config.toml
n_head = 6
optimizer = "muon_variant"
lr_mult_up = 0.814
beta1 = 0.95
doc_mask = true
MLP neurons of a small language model. Each row is named by its layer, matrix (up: input weights; down: output weights) and neuron, and shows model dimensions 144-271. Each number is 200 + 20 x the weight over its row's rms, rounded and kept within 0 to 999.
After each neuron's rows, "fires in" lists the words (lower case) most often at its 100 highest values on Wikipedia text that the model never trained on.

L4.up477,234,186,210,216,208,191,207,186,224,209,191,177,233,229,207,197,191,200,162,189,204,211,188,198,209,193,172,178,163,242,200,205,216,195,206,244,172,193,200,223,188,185,187,175,173,215,169,200,208,207,203,232,219,232,228,222,215,178,169,208,212,223,200,203,206,216,187,187,198,184,208,200,206,227,205,209,167,233,141,205,198,207,195,196,186,151,241,184,175,217,174,213,189,191,220,195,198,208,171,200,188,208,169,170,232,220,182,196,208,233,214,185,213,239,212,180,206,204,189,182,198,216,177,222,193,193,205,193
L4.down477,218,202,202,196,192,193,193,203,142,164,170,234,210,199,186,220,240,201,201,203,224,180,252,206,162,180,212,212,204,215,214,216,213,193,200,203,233,196,198,208,190,215,225,224,233,196,204,208,202,186,193,188,206,181,180,167,199,224,174,155,177,191,202,243,214,194,205,209,216,212,202,188,203,222,223,163,187,173,204,161,167,232,220,250,167,237,217,218,211,214,192,182,191,198,203,217,212,201,174,195,185,189,160,202,179,209,176,201,206,216,215,213,221,211,221,204,232,193,184,218,215,198,216,199,223,179,202,200
fires in: "the", "all", "most", "1", "its", "his"

L4.up1132,217,224,169,248,203,213,195,212,234,216,220,220,207,177,225,206,176,200,195,209,206,176,226,146,222,258,182,238,207,206,164,194,195,194,194,173,204,192,200,208,218,208,223,202,184,183,175,242,242,157,233,220,198,165,182,198,203,196,239,167,197,217,192,202,199,192,184,199,191,222,198,211,220,234,218,182,223,201,198,178,204,208,203,208,182,205,249,239,216,191,193,214,174,204,169,222,220,189,190,197,198,187,194,183,193,175,201,203,206,196,177,211,236,188,193,210,170,176,226,189,195,212,215,213,167,197,194,189
L4.down1132,187,192,183,194,240,196,187,200,194,175,235,207,212,182,209,197,189,177,212,180,176,177,182,159,208,186,186,174,193,202,206,231,191,177,202,216,213,214,210,201,245,230,217,221,204,197,216,194,210,218,214,198,205,231,206,193,194,203,191,210,217,220,204,198,174,224,172,164,211,179,204,222,188,198,184,231,209,226,211,169,174,182,198,202,191,194,187,213,243,183,209,190,167,222,206,198,196,203,173,203,162,184,178,190,215,226,212,197,209,185,189,202,154,194,188,175,203,176,161,201,208,203,209,199,215,209,188,183
fires in: "the", "into", "as", "than", "under", "onto"

L4.up595,188,212,257,203,178,171,197,207,190,223,186,213,191,192,192,210,167,193,194,164,189,235,231,185,197,196,202,205,201,185,204,202,195,185,234,225,189,209,220,191,202,192,239,190,207,208,188,205,212,172,221,176,228,167,194,213,215,192,188,171,217,212,216,194,181,213,187,145,160,197,183,217,202,225,188,227,184,228,227,210,168,199,221,211,243,167,180,210,176,158,188,203,178,143,184,216,223,235,195,183,186,149,210,183,242,204,199,174,162,206,171,151,199,236,214,201,175,220,195,220,215,186,230,187,194,189,176,199
L4.down595,194,228,214,211,238,209,190,205,230,200,157,205,222,174,198,198,221,220,196,185,212,181,240,183,213,191,184,200,214,197,193,175,192,196,219,210,223,196,205,194,179,211,177,182,195,186,198,234,228,170,195,209,188,180,204,204,158,203,194,223,244,218,194,210,216,205,232,213,213,211,188,185,217,218,203,220,202,208,210,193,182,181,174,193,185,175,183,189,230,216,192,176,196,192,222,233,185,219,224,186,214,224,207,215,221,182,199,179,220,147,216,173,199,178,192,187,216,205,184,218,181,215,217,225,228,210,194,184
fires in: "to", "new", "sign", "year", "the"

L7.up616,185,197,205,204,218,177,199,188,202,207,188,176,193,210,202,199,183,217,217,203,225,224,220,174,206,198,171,177,211,174,201,206,182,223,216,217,209,206,184,219,230,225,200,212,178,181,238,197,196,206,197,241,196,148,207,192,234,225,221,171,198,221,175,204,209,217,224,183,228,215,188,187,227,204,224,179,229,211,198,180,200,191,210,180,193,198,204,215,150,181,198,183,182,201,243,199,218,189,181,198,192,230,207,165,166,199,183,186,194,213,210,196,208,224,209,168,224,179,197,193,204,208,180,211,185,203,191,237
L7.down616,214,235,173,197,188,217,203,194,201,165,147,235,208,207,210,169,203,200,180,205,204,209,195,166,162,141,199,207,245,189,210,177,181,188,222,196,197,201,201,206,177,175,168,215,189,201,206,222,238,181,186,252,177,177,208,182,210,219,177,188,221,214,162,191,206,230,182,183,222,215,196,167,211,206,202,240,187,235,214,211,183,182,195,217,203,201,195,178,207,206,188,258,184,198,207,179,206,196,225,192,224,193,208,199,196,203,221,200,216,169,218,217,220,206,173,191,173,200,215,210,204,190,216,216,200,202,186,216
fires in: "during", "of", "on", "to", "for", "from"

L7.up578,204,210,188,192,195,214,159,208,178,232,236,188,198,187,241,213,162,222,187,207,206,195,232,183,187,220,235,211,218,184,195,213,200,223,178,230,227,193,240,227,202,163,210,203,159,170,185,162,208,207,177,192,193,199,210,148,217,217,187,178,233,212,201,213,233,215,206,230,211,177,200,189,181,192,181,226,207,213,199,212,204,251,203,193,179,227,205,198,209,158,181,229,186,202,184,262,227,209,194,196,197,204,207,197,211,182,216,184,208,186,232,211,179,215,179,169,211,204,189,192,210,187,169,189,199,205,233,213
L7.down578,177,199,195,230,224,239,211,185,227,200,195,241,200,177,182,183,213,235,191,161,229,190,181,176,207,197,213,176,198,174,187,191,174,201,178,210,198,229,219,170,202,216,215,178,167,233,199,222,212,163,221,254,199,182,199,182,214,209,223,238,191,216,233,171,229,187,225,206,205,177,195,194,210,191,162,210,191,205,204,250,196,159,192,188,195,177,225,223,226,185,204,181,173,202,155,200,213,156,224,201,189,203,198,198,165,211,214,220,187,201,194,184,156,188,197,185,198,196,202,191,227,207,199,201,192,240,145,213
fires in: "at", "ecotourism", "of", "the", "atinga", "source"

L4.up813,170,210,225,177,200,152,212,221,201,209,202,238,208,139,175,161,205,213,200,215,213,192,181,175,224,201,199,224,211,209,223,186,169,196,158,181,183,190,202,224,227,189,195,232,193,192,238,187,190,176,238,222,200,169,228,214,173,211,176,198,231,170,200,217,221,211,206,201,170,199,173,205,203,196,214,211,227,219,249,228,221,181,234,180,198,190,227,190,183,227,209,185,166,187,221,183,203,194,161,197,178,208,206,203,178,217,210,200,186,190,203,184,209,206,211,185,216,191,179,220,195,218,191,229,192,232,196,190
L4.down813,202,182,193,175,208,187,195,207,220,206,229,202,209,183,190,209,217,165,195,228,225,203,161,209,201,181,223,211,196,204,202,201,247,178,163,193,186,211,182,201,197,171,164,210,210,233,196,199,223,219,202,208,186,205,217,187,200,231,210,213,217,162,203,246,176,225,207,193,200,213,202,164,175,210,215,241,164,200,227,240,233,193,226,205,206,212,257,216,197,226,196,222,197,213,180,183,193,229,165,179,189,214,169,206,197,223,204,209,211,215,195,216,194,192,180,224,196,228,205,199,188,212,202,206,214,216,198,236
fires in: "the", "following", "of", "to", "a"

L4.up436,167,192,239,201,196,216,218,201,218,193,233,224,218,220,182,190,192,236,225,227,192,163,218,199,202,251,197,179,191,228,230,215,197,205,216,180,189,240,204,218,236,202,227,259,199,190,192,197,190,197,211,219,216,207,185,243,204,194,217,196,183,192,184,205,244,199,204,219,189,228,176,174,230,222,188,188,189,220,196,208,166,217,206,199,193,142,212,172,166,175,220,206,171,193,187,172,194,233,190,196,200,215,198,208,189,183,189,210,189,181,193,217,195,219,203,218,220,159,215,170,183,205,190,219,147,175,202,216
L4.down436,213,199,188,162,203,181,189,206,182,177,257,184,187,231,216,200,197,177,185,208,180,222,186,211,237,165,179,186,158,195,214,184,215,188,179,205,197,204,215,160,160,201,174,168,215,185,209,184,195,193,227,191,180,196,218,220,215,196,204,210,198,205,215,209,188,172,217,209,205,178,209,218,171,200,176,208,238,227,192,239,195,172,202,187,196,232,175,207,213,202,210,184,172,202,201,214,196,193,183,203,229,205,206,142,214,195,233,213,224,192,204,198,175,192,152,183,187,205,199,231,190,198,184,232,182,230,181,197
fires in: "the", "of", "for", "in", "with", "from"

L5.up54,207,177,247,182,204,219,187,157,177,207,199,200,177,178,200,202,203,204,196,199,204,218,213,188,230,195,182,212,191,204,204,189,189,220,194,199,215,202,206,191,214,230,193,196,204,238,173,221,171,191,192,227,252,188,203,186,174,171,176,192,217,168,185,185,186,210,186,205,202,192,202,227,210,197,175,168,213,166,215,207,171,215,230,217,220,177,189,195,181,215,198,229,218,169,175,196,163,228,188,201,216,205,170,181,174,185,196,172,199,208,203,202,196,195,193,210,219,192,214,170,215,181,191,199,202,237,202,212
L5.down54,183,212,162,183,188,152,211,203,212,220,224,207,195,209,214,183,206,204,186,204,196,171,189,193,168,204,195,184,201,179,200,249,216,211,222,167,193,228,208,169,188,169,193,210,182,218,199,204,203,197,174,205,161,186,197,234,223,196,168,190,225,234,228,167,185,184,187,188,207,184,163,179,189,195,171,230,181,216,195,179,197,228,187,208,183,203,218,197,179,183,217,185,205,230,174,207,205,169,198,157,186,195,216,222,197,208,202,211,185,203,209,210,212,233,171,213,187,229,169,211,174,230,198,217,212,206,204,228
fires in: "the"

L7.up1520,201,172,230,193,142,204,220,167,194,197,216,178,224,200,212,161,230,176,210,245,199,172,204,230,205,180,226,216,193,190,204,185,182,221,215,192,236,209,208,235,188,184,211,205,184,191,188,205,185,196,212,195,205,207,210,192,208,188,158,207,219,208,211,214,227,229,242,231,191,210,188,220,203,228,184,203,188,193,201,231,204,164,173,224,213,180,198,201,205,181,189,184,148,216,182,200,179,169,178,181,223,162,208,211,200,197,205,232,191,196,202,218,216,205,168,219,191,202,200,201,224,193,176,269,186,180,181,210
L7.down1520,238,172,197,168,213,165,194,220,221,175,185,193,203,227,169,191,198,232,178,166,193,229,175,200,240,204,175,181,196,196,199,203,228,220,186,171,171,230,177,190,228,220,181,219,178,196,239,221,159,193,177,214,202,209,227,219,213,204,172,186,211,234,204,231,211,202,184,194,209,212,184,208,200,201,194,225,203,195,211,185,190,212,171,185,164,210,225,204,193,209,209,235,205,182,195,210,212,190,212,167,210,202,184,225,212,176,202,229,218,161,170,199,186,204,191,214,191,174,196,182,171,234,188,196,180,199,211,184
fires in: "this", "the", "an", "his", "maternal", "bill"

L7.up1321,190,231,182,182,210,199,188,176,189,168,188,202,217,200,197,204,187,182,196,205,182,220,247,165,201,214,190,236,218,216,188,179,209,211,158,231,196,198,203,204,228,197,193,199,200,202,199,222,199,223,189,234,203,215,237,185,187,193,198,194,190,213,183,213,198,195,205,216,229,172,189,192,224,211,204,219,198,230,206,207,174,210,214,192,205,193,231,220,217,172,197,223,233,201,215,227,191,217,185,182,164,215,177,193,169,144,181,195,223,213,188,202,232,183,185,228,231,209,216,198,189,193,196,213,186,226,190,201
L7.down1321,207,200,182,205,195,158,178,202,188,211,177,199,185,223,205,208,198,217,204,216,191,199,183,222,198,266,237,199,204,186,213,233,195,197,243,208,213,206,191,206,216,196,229,160,209,212,154,224,186,180,183,181,220,176,203,173,242,209,197,167,224,214,205,170,170,205,198,199,147,171,210,184,182,185,187,210,182,178,185,238,211,199,204,182,166,193,181,202,238,188,212,163,238,176,229,199,203,237,202,181,206,172,173,209,198,220,219,187,176,223,190,193,188,201,180,195,194,179,177,208,199,215,214,198,182,174,231,193
fires in: "the", "of"

L4.up481,191,219,221,189,206,169,192,200,240,218,182,201,218,203,167,221,170,193,203,174,204,197,209,178,248,198,207,204,195,211,186,195,199,208,198,238,183,201,183,221,216,201,194,178,228,169,176,204,191,222,196,182,251,194,182,169,229,243,200,207,211,200,229,229,196,202,203,185,193,184,177,203,194,204,185,192,233,200,184,207,202,157,200,230,202,208,206,186,194,199,205,206,160,227,189,204,205,187,191,185,205,183,167,225,192,203,177,191,202,217,228,186,187,188,182,205,158,188,212,180,185,189,179,177,220,215,199,221
L4.down481,195,200,179,203,180,218,231,173,179,176,224,168,170,202,243,182,239,188,195,236,184,206,202,216,191,237,199,221,234,213,228,213,198,183,211,188,194,225,221,196,220,202,188,196,169,224,228,208,169,179,175,204,194,203,204,195,146,194,159,176,191,195,187,177,190,185,184,218,197,222,191,199,233,192,187,207,171,219,210,190,215,195,235,199,172,191,240,213,210,169,205,212,219,198,222,188,188,220,165,207,167,219,200,168,198,180,197,233,205,202,177,183,174,237,209,191,223,196,199,202,180,176,182,176,147,198,199,176
fires in: "the", "a", "an", "of"

L5.up253,219,219,222,183,157,193,178,192,201,233,190,196,195,167,197,242,179,228,231,248,178,191,230,183,174,200,177,199,184,225,193,227,202,170,205,201,216,205,228,193,174,220,208,199,194,231,171,215,210,204,230,196,172,192,238,225,227,185,175,195,216,155,235,192,202,245,234,210,181,202,205,197,212,176,165,195,198,190,188,220,200,228,203,190,184,187,187,196,204,210,162,206,162,203,193,206,198,180,152,186,190,235,190,178,189,207,173,202,217,189,195,235,226,186,183,181,211,197,200,168,203,169,192,191,208,189,174,229
L5.down253,170,185,171,228,181,216,242,197,207,201,213,196,238,195,172,154,218,203,192,231,219,199,199,223,175,208,194,191,214,221,214,162,213,209,217,209,224,210,203,181,189,213,195,188,200,198,194,196,224,182,205,213,224,182,191,207,172,195,195,210,210,225,206,204,224,160,188,220,211,200,217,199,198,229,208,184,176,150,209,233,197,198,224,182,210,260,234,188,168,231,223,246,210,199,223,220,207,202,178,146,217,198,211,180,203,212,176,203,231,188,238,233,215,187,224,220,225,191,232,193,204,212,202,216,216,197,193,200
fires in: "the", "s"

L4.up651,182,203,225,182,205,182,193,179,166,215,240,192,242,204,195,193,177,181,210,211,174,160,177,205,212,186,213,223,231,185,209,202,232,212,165,218,197,197,192,187,208,180,162,206,220,226,209,213,206,205,222,186,214,212,215,170,172,184,172,253,209,174,205,194,209,185,188,171,185,216,208,212,194,182,205,191,153,239,241,235,164,173,212,150,200,172,213,209,185,210,194,225,193,189,195,198,220,196,220,168,205,198,180,197,177,180,203,204,218,199,233,183,211,190,182,192,206,205,188,211,206,219,190,210,201,191,148,191
L4.down651,202,184,198,198,216,176,187,185,222,235,226,206,209,193,135,196,209,220,167,177,228,234,183,165,193,209,201,221,218,200,246,185,227,177,202,195,195,214,206,187,195,160,158,227,234,182,200,192,197,226,226,200,166,192,182,174,178,236,199,204,245,137,217,174,183,229,190,216,215,207,177,169,179,225,182,217,179,210,213,209,224,199,216,227,190,221,213,190,207,207,199,202,198,203,223,162,202,185,200,184,168,214,199,201,208,229,200,208,179,206,176,183,157,208,190,223,201,172,199,210,211,223,219,207,208,209,196,223
fires in: "by", "in", "the", "for", "with", "a"

L4.up1521,203,181,174,207,173,194,229,150,181,220,202,201,177,215,203,200,226,217,178,207,173,216,211,190,222,186,204,212,205,196,183,214,203,181,202,225,205,200,201,185,187,188,192,203,176,205,174,194,179,203,197,193,230,188,193,203,190,232,188,212,218,175,210,203,224,233,197,211,208,208,221,187,225,170,189,214,177,225,227,239,181,197,205,225,223,194,191,184,189,234,181,193,181,202,164,199,219,195,207,197,221,200,195,185,212,233,220,221,215,206,239,194,218,189,179,210,179,200,212,208,210,207,224,219,182,203,175,179
L4.down1521,183,194,199,195,206,204,215,235,195,230,255,167,212,160,222,164,212,237,218,181,229,209,180,213,235,216,206,175,207,185,205,164,177,262,197,209,149,192,177,207,207,206,187,171,194,217,252,196,232,201,208,203,227,206,217,197,200,182,195,199,214,223,225,211,212,194,214,164,207,207,191,193,211,238,190,188,207,221,228,156,196,193,196,204,204,179,204,190,216,195,222,197,216,202,201,176,196,205,213,236,207,191,223,179,231,163,193,197,198,217,179,234,179,196,189,185,176,150,199,189,181,188,210,213,170,203,197,227
fires in: "this", "the", "next", "that", "these"

L5.up693,213,213,175,188,188,210,212,200,226,220,216,206,210,241,199,202,195,190,162,202,216,204,204,184,179,206,219,204,180,223,232,192,186,194,224,196,218,183,199,221,154,204,183,174,193,180,189,165,210,186,182,221,175,229,199,201,262,191,204,217,192,210,189,209,194,171,251,212,225,230,196,187,185,171,208,171,220,194,183,196,217,200,195,197,209,201,169,209,200,191,199,180,207,201,183,236,204,209,195,191,217,200,237,190,236,226,224,211,205,192,213,237,147,183,185,174,210,184,230,217,215,206,217,219,177,209,194,210
L5.down693,204,221,181,190,174,169,180,203,211,191,165,220,225,242,173,222,181,219,197,193,195,181,230,187,201,214,235,230,183,200,216,221,217,218,223,219,203,207,211,194,203,211,169,197,231,228,200,215,159,218,179,195,209,187,201,214,212,198,186,208,210,185,205,175,233,205,195,211,180,203,214,199,233,214,202,193,176,200,200,186,209,208,206,224,215,166,210,229,223,155,181,212,198,198,164,197,159,205,170,218,163,197,152,170,135,197,177,201,217,204,204,219,197,196,190,191,206,195,201,195,213,223,181,211,234,227,223,198
fires in: "who", "that", "had", "which", "what"

L6.up1294,221,190,227,209,200,226,184,172,205,193,195,210,204,191,204,210,213,182,247,187,192,218,233,198,221,218,194,201,216,217,209,204,152,198,188,218,222,199,194,215,225,187,198,190,200,209,195,204,170,208,236,188,251,164,229,173,196,197,200,149,194,184,189,198,216,224,205,218,202,194,204,214,195,206,193,155,186,223,191,171,220,155,199,201,217,180,200,154,222,177,204,209,178,189,193,185,163,193,191,215,198,184,192,196,198,198,238,198,227,206,207,148,202,183,206,176,185,225,222,190,194,183,186,189,212,205,200,190
L6.down1294,176,208,181,208,211,168,229,203,208,228,232,198,235,180,186,176,195,187,164,184,207,182,217,204,233,194,214,184,195,175,194,197,238,211,239,186,190,215,193,188,201,200,152,208,209,179,207,220,210,171,221,229,192,193,191,218,194,214,175,189,196,200,210,180,197,196,209,198,184,223,190,194,184,200,200,208,213,190,212,210,211,196,217,191,208,196,209,200,184,199,197,192,237,210,204,165,213,206,202,193,173,208,201,187,211,197,157,195,205,205,171,213,184,216,210,162,197,185,156,209,203,204,191,201,195,196,201,199
fires in: "the", "a", "in", "as"

L5.up88,210,222,182,184,211,214,166,198,217,212,202,211,215,181,207,210,208,209,214,210,196,208,218,178,183,194,207,201,200,223,215,202,168,214,196,215,185,216,201,219,168,160,233,195,213,170,164,235,234,228,216,209,206,203,188,194,188,238,181,185,213,214,260,222,222,216,200,203,183,214,204,219,231,207,199,192,189,206,180,192,163,172,206,213,202,226,220,199,205,210,192,201,182,178,215,201,183,232,141,206,202,171,219,197,205,192,215,150,181,198,226,189,167,215,232,179,222,197,215,202,223,215,196,176,213,174,146,224
L5.down88,180,186,198,202,194,193,218,224,206,218,215,218,212,193,208,176,225,174,201,183,237,191,201,181,183,200,209,186,212,199,187,194,203,186,198,171,233,195,173,210,208,192,176,236,212,212,208,162,174,182,221,193,217,227,198,204,182,210,192,165,198,198,150,194,182,217,188,214,218,190,179,189,185,207,198,185,187,187,205,201,194,206,245,193,202,170,201,180,171,204,211,211,181,192,203,180,232,209,187,196,216,177,205,211,214,206,221,184,226,137,187,205,196,173,203,183,200,183,187,170,202,211,212,193,225,219,166,220
fires in: "a", "to", "the", "his", "following", "of"

L7.up763,207,231,225,226,210,196,184,219,234,208,233,163,217,227,212,213,199,164,211,225,200,186,252,186,195,215,186,210,211,184,218,170,202,225,195,198,205,186,222,197,203,230,231,205,198,173,190,198,230,213,236,163,206,180,188,179,193,210,159,199,226,200,217,201,221,203,187,198,184,200,153,212,181,194,194,177,228,196,249,177,180,192,201,198,172,237,207,213,195,213,200,167,197,183,223,181,203,216,209,163,199,165,219,191,242,221,178,198,176,179,215,185,206,213,185,175,193,184,196,190,197,178,183,193,192,186,206,228
L7.down763,182,250,190,231,180,192,179,230,226,211,198,194,251,214,221,208,223,171,226,214,182,164,206,192,203,196,184,222,178,223,204,177,159,214,192,195,198,180,253,212,179,190,202,205,192,182,194,161,234,186,199,195,185,223,187,203,212,196,177,250,240,192,205,260,191,185,184,189,179,174,171,201,169,193,174,227,178,221,242,194,195,218,225,216,206,201,209,225,201,201,193,197,210,209,168,174,204,223,172,213,186,191,235,220,216,185,201,213,188,179,212,176,215,200,178,184,194,182,212,176,186,169,215,192,222,196,194,188
fires in: "but", "to"

L6.up381,194,200,193,198,188,183,211,194,225,205,207,235,212,215,205,193,196,192,207,215,195,180,227,166,216,209,215,196,205,217,218,186,223,203,202,194,226,198,214,221,182,193,166,209,199,184,241,223,188,184,174,148,212,188,194,199,176,202,206,216,173,233,156,185,254,212,220,204,209,220,174,221,195,161,195,144,168,191,185,211,205,239,183,181,219,176,193,212,163,199,208,187,189,209,169,186,199,170,200,190,219,222,194,198,204,174,167,206,186,196,251,228,213,156,213,207,213,213,220,204,190,182,225,210,182,209,190,200
L6.down381,201,214,211,209,184,173,202,166,202,203,211,217,219,193,219,211,215,189,196,172,184,191,207,180,195,211,229,229,172,183,243,226,197,194,173,200,235,191,179,179,185,230,189,203,193,200,199,230,217,191,190,158,172,218,185,180,168,209,195,203,193,200,166,159,180,224,193,216,229,226,212,185,187,204,166,192,194,173,201,192,194,225,216,193,194,200,164,167,241,227,201,235,228,219,200,213,178,211,210,174,185,208,224,214,186,183,185,236,184,171,189,244,189,179,153,258,244,210,182,213,191,227,199,210,202,220,219,172
fires in: "that", "it", "which", "they"

L5.up1392,203,206,162,202,219,187,230,210,201,263,181,184,203,227,184,230,216,169,189,201,207,189,231,173,182,198,193,222,201,223,186,214,173,193,204,206,247,204,194,229,209,189,207,194,206,227,195,191,187,181,230,185,217,175,199,187,196,220,196,192,194,192,223,206,206,206,200,198,214,167,223,222,197,196,189,157,177,171,156,203,186,208,214,215,206,210,211,224,185,233,205,203,212,172,238,200,237,205,215,183,184,204,217,231,156,201,219,185,201,220,232,191,176,205,207,200,196,208,233,180,213,188,196,191,181,210,215,204
L5.down1392,188,204,166,214,215,210,219,182,196,194,225,233,168,204,222,177,227,178,233,214,208,172,191,186,183,217,211,187,210,204,209,209,204,227,198,180,177,180,182,158,193,196,196,181,195,234,211,200,178,208,207,186,198,205,177,174,185,217,178,198,206,193,189,177,220,193,220,187,209,203,197,189,211,183,197,219,240,204,210,212,191,216,187,189,193,208,202,193,210,220,183,207,217,203,198,222,158,233,185,189,203,179,238,206,201,185,184,216,202,175,201,187,199,188,218,185,210,191,183,176,169,210,203,235,218,221,186,188
fires in: "was", "he", "his", "an", "a", "had"

L4.up1146,186,206,215,205,204,198,203,181,231,204,197,173,205,235,180,217,198,212,223,184,188,192,188,192,208,199,207,173,195,209,208,237,196,200,212,202,185,230,195,168,161,180,179,225,177,223,151,198,175,200,232,223,164,187,185,191,224,227,222,202,184,196,186,217,222,172,207,186,211,219,200,184,194,214,211,241,154,189,190,218,218,200,200,227,198,190,178,205,173,206,197,192,208,218,224,211,204,225,213,155,213,205,211,204,188,213,173,175,216,195,210,203,213,179,195,229,199,206,190,174,215,198,195,192,213,200,154,221
L4.down1146,206,197,178,271,173,173,168,195,209,160,213,190,184,212,198,207,245,196,215,206,200,200,216,173,189,191,221,221,230,196,243,212,174,203,190,193,229,186,184,232,204,207,194,205,223,210,236,212,165,191,180,210,201,204,224,195,176,202,202,211,190,227,213,210,195,191,206,186,231,178,184,188,227,182,168,201,175,180,212,234,213,188,210,204,185,205,248,219,214,189,214,188,204,219,218,160,188,228,185,167,187,245,192,207,176,204,188,213,207,198,160,229,209,197,164,213,156,193,182,219,193,206,185,212,196,214,201,176
fires in: "0", "the", "a", "1", "2", "02"

L4.up1433,205,184,219,157,164,190,192,197,229,183,207,201,179,211,171,202,180,213,200,144,214,185,200,209,235,228,196,244,231,163,179,185,188,189,211,173,179,172,166,200,192,186,192,208,226,221,224,164,197,194,194,201,186,195,216,238,224,216,204,226,177,181,187,214,216,251,201,214,190,176,213,192,208,207,205,182,224,191,205,226,229,201,206,222,174,208,201,194,201,220,228,171,200,215,160,165,214,181,181,184,182,207,175,195,231,178,190,207,208,193,200,207,189,196,209,200,182,182,246,232,198,164,194,202,216,201,215,232
L4.down1433,196,217,201,197,194,171,210,207,216,197,196,219,203,168,192,210,235,187,214,205,224,205,200,163,175,201,171,199,211,238,188,204,225,201,228,196,192,204,171,204,201,188,185,178,201,183,211,215,179,217,204,230,209,147,219,198,212,214,188,190,202,202,243,213,175,184,212,172,196,249,174,208,187,200,183,198,168,181,239,192,158,192,206,197,219,197,197,187,177,203,191,183,216,183,195,201,209,182,189,183,203,200,163,187,208,204,185,192,215,173,203,203,179,208,176,172,168,227,204,220,199,203,187,218,197,216,203,179
fires in: "and", "the", "as", "to", "used"

L6.up987,171,202,191,226,172,210,205,207,227,201,202,208,206,186,243,142,195,213,194,221,180,201,178,195,185,170,185,198,195,172,188,186,209,184,176,201,194,178,200,230,189,161,182,247,203,238,189,196,196,193,221,249,233,189,189,206,185,199,209,187,177,195,206,209,224,205,194,236,190,196,199,227,185,200,190,213,193,200,232,201,182,246,183,188,238,227,166,178,158,189,154,209,211,182,213,216,215,202,185,198,199,230,188,186,178,191,202,219,213,210,206,189,228,216,189,197,164,175,245,219,196,191,212,215,194,229,191,240
L6.down987,240,187,204,192,203,169,208,196,192,199,212,205,202,186,210,161,199,197,183,220,226,217,190,192,164,223,186,175,213,173,206,191,216,232,210,207,190,238,226,211,217,188,212,183,159,222,176,187,206,205,220,205,199,159,233,199,194,169,198,210,177,181,150,240,184,174,196,206,219,172,210,198,207,213,214,231,176,219,206,178,188,204,186,197,186,190,193,196,192,195,178,204,262,193,173,214,154,222,214,186,256,201,183,207,170,200,213,174,200,206,174,210,215,208,213,202,242,166,220,214,169,216,205,153,213,216,199,211
fires in: "this", "of", "that", "following", "the"

L6.up32,182,188,205,149,195,200,218,204,209,204,219,209,205,205,212,226,198,222,218,197,213,199,237,192,230,218,221,203,183,227,183,203,213,178,171,204,209,172,240,229,204,206,222,231,195,225,188,185,213,210,192,190,224,206,204,212,233,239,163,212,194,191,178,207,200,203,194,226,205,226,217,205,196,209,157,187,214,228,194,225,202,193,212,224,188,227,204,208,214,215,191,189,192,223,181,241,174,213,216,164,210,203,178,172,210,208,230,175,199,169,228,219,210,200,199,175,181,192,208,193,237,175,183,196,192,139,191,204
L6.down32,189,189,167,187,227,255,180,175,200,196,205,212,218,215,172,166,220,193,209,197,209,233,181,215,168,197,190,194,191,220,181,199,206,161,203,230,216,227,195,244,224,229,214,229,196,186,208,215,215,188,196,200,219,191,194,193,191,192,214,228,225,194,218,202,186,169,203,224,197,213,195,203,156,156,173,198,175,225,239,222,206,197,195,217,176,185,228,183,206,176,178,181,219,211,178,232,178,182,183,183,217,185,208,215,206,205,237,210,220,218,225,219,185,234,204,173,189,208,174,206,222,252,192,187,193,199,186,226
fires in: "the"

L7.up217,219,206,174,221,202,192,181,210,180,222,161,210,199,186,208,228,186,184,167,202,184,182,189,222,179,216,159,212,199,185,220,154,221,213,197,170,213,244,207,208,188,188,182,200,188,220,221,214,204,171,201,214,195,204,192,188,179,223,206,185,177,230,190,211,156,225,188,204,191,204,232,190,178,233,188,186,204,209,208,191,191,204,212,199,210,201,212,217,172,239,205,204,168,202,178,253,188,227,183,211,192,202,197,185,199,238,188,206,183,198,184,185,196,201,171,211,229,189,222,194,197,203,248,211,159,169,175,203
L7.down217,213,190,163,151,200,218,189,224,175,190,215,194,196,199,218,182,186,190,205,162,202,203,208,197,226,204,218,191,201,222,197,214,216,184,179,166,190,198,161,207,196,175,181,193,200,166,219,179,195,207,200,176,246,206,222,190,201,232,212,186,183,187,216,204,148,186,207,182,223,164,203,185,196,206,218,163,165,184,221,171,200,179,220,216,236,204,221,197,193,199,201,207,183,184,215,217,177,177,198,169,186,190,209,215,200,236,232,205,203,192,231,219,226,177,213,221,202,188,231,190,179,212,212,189,213,185,218,196
fires in: "the", "to", "and"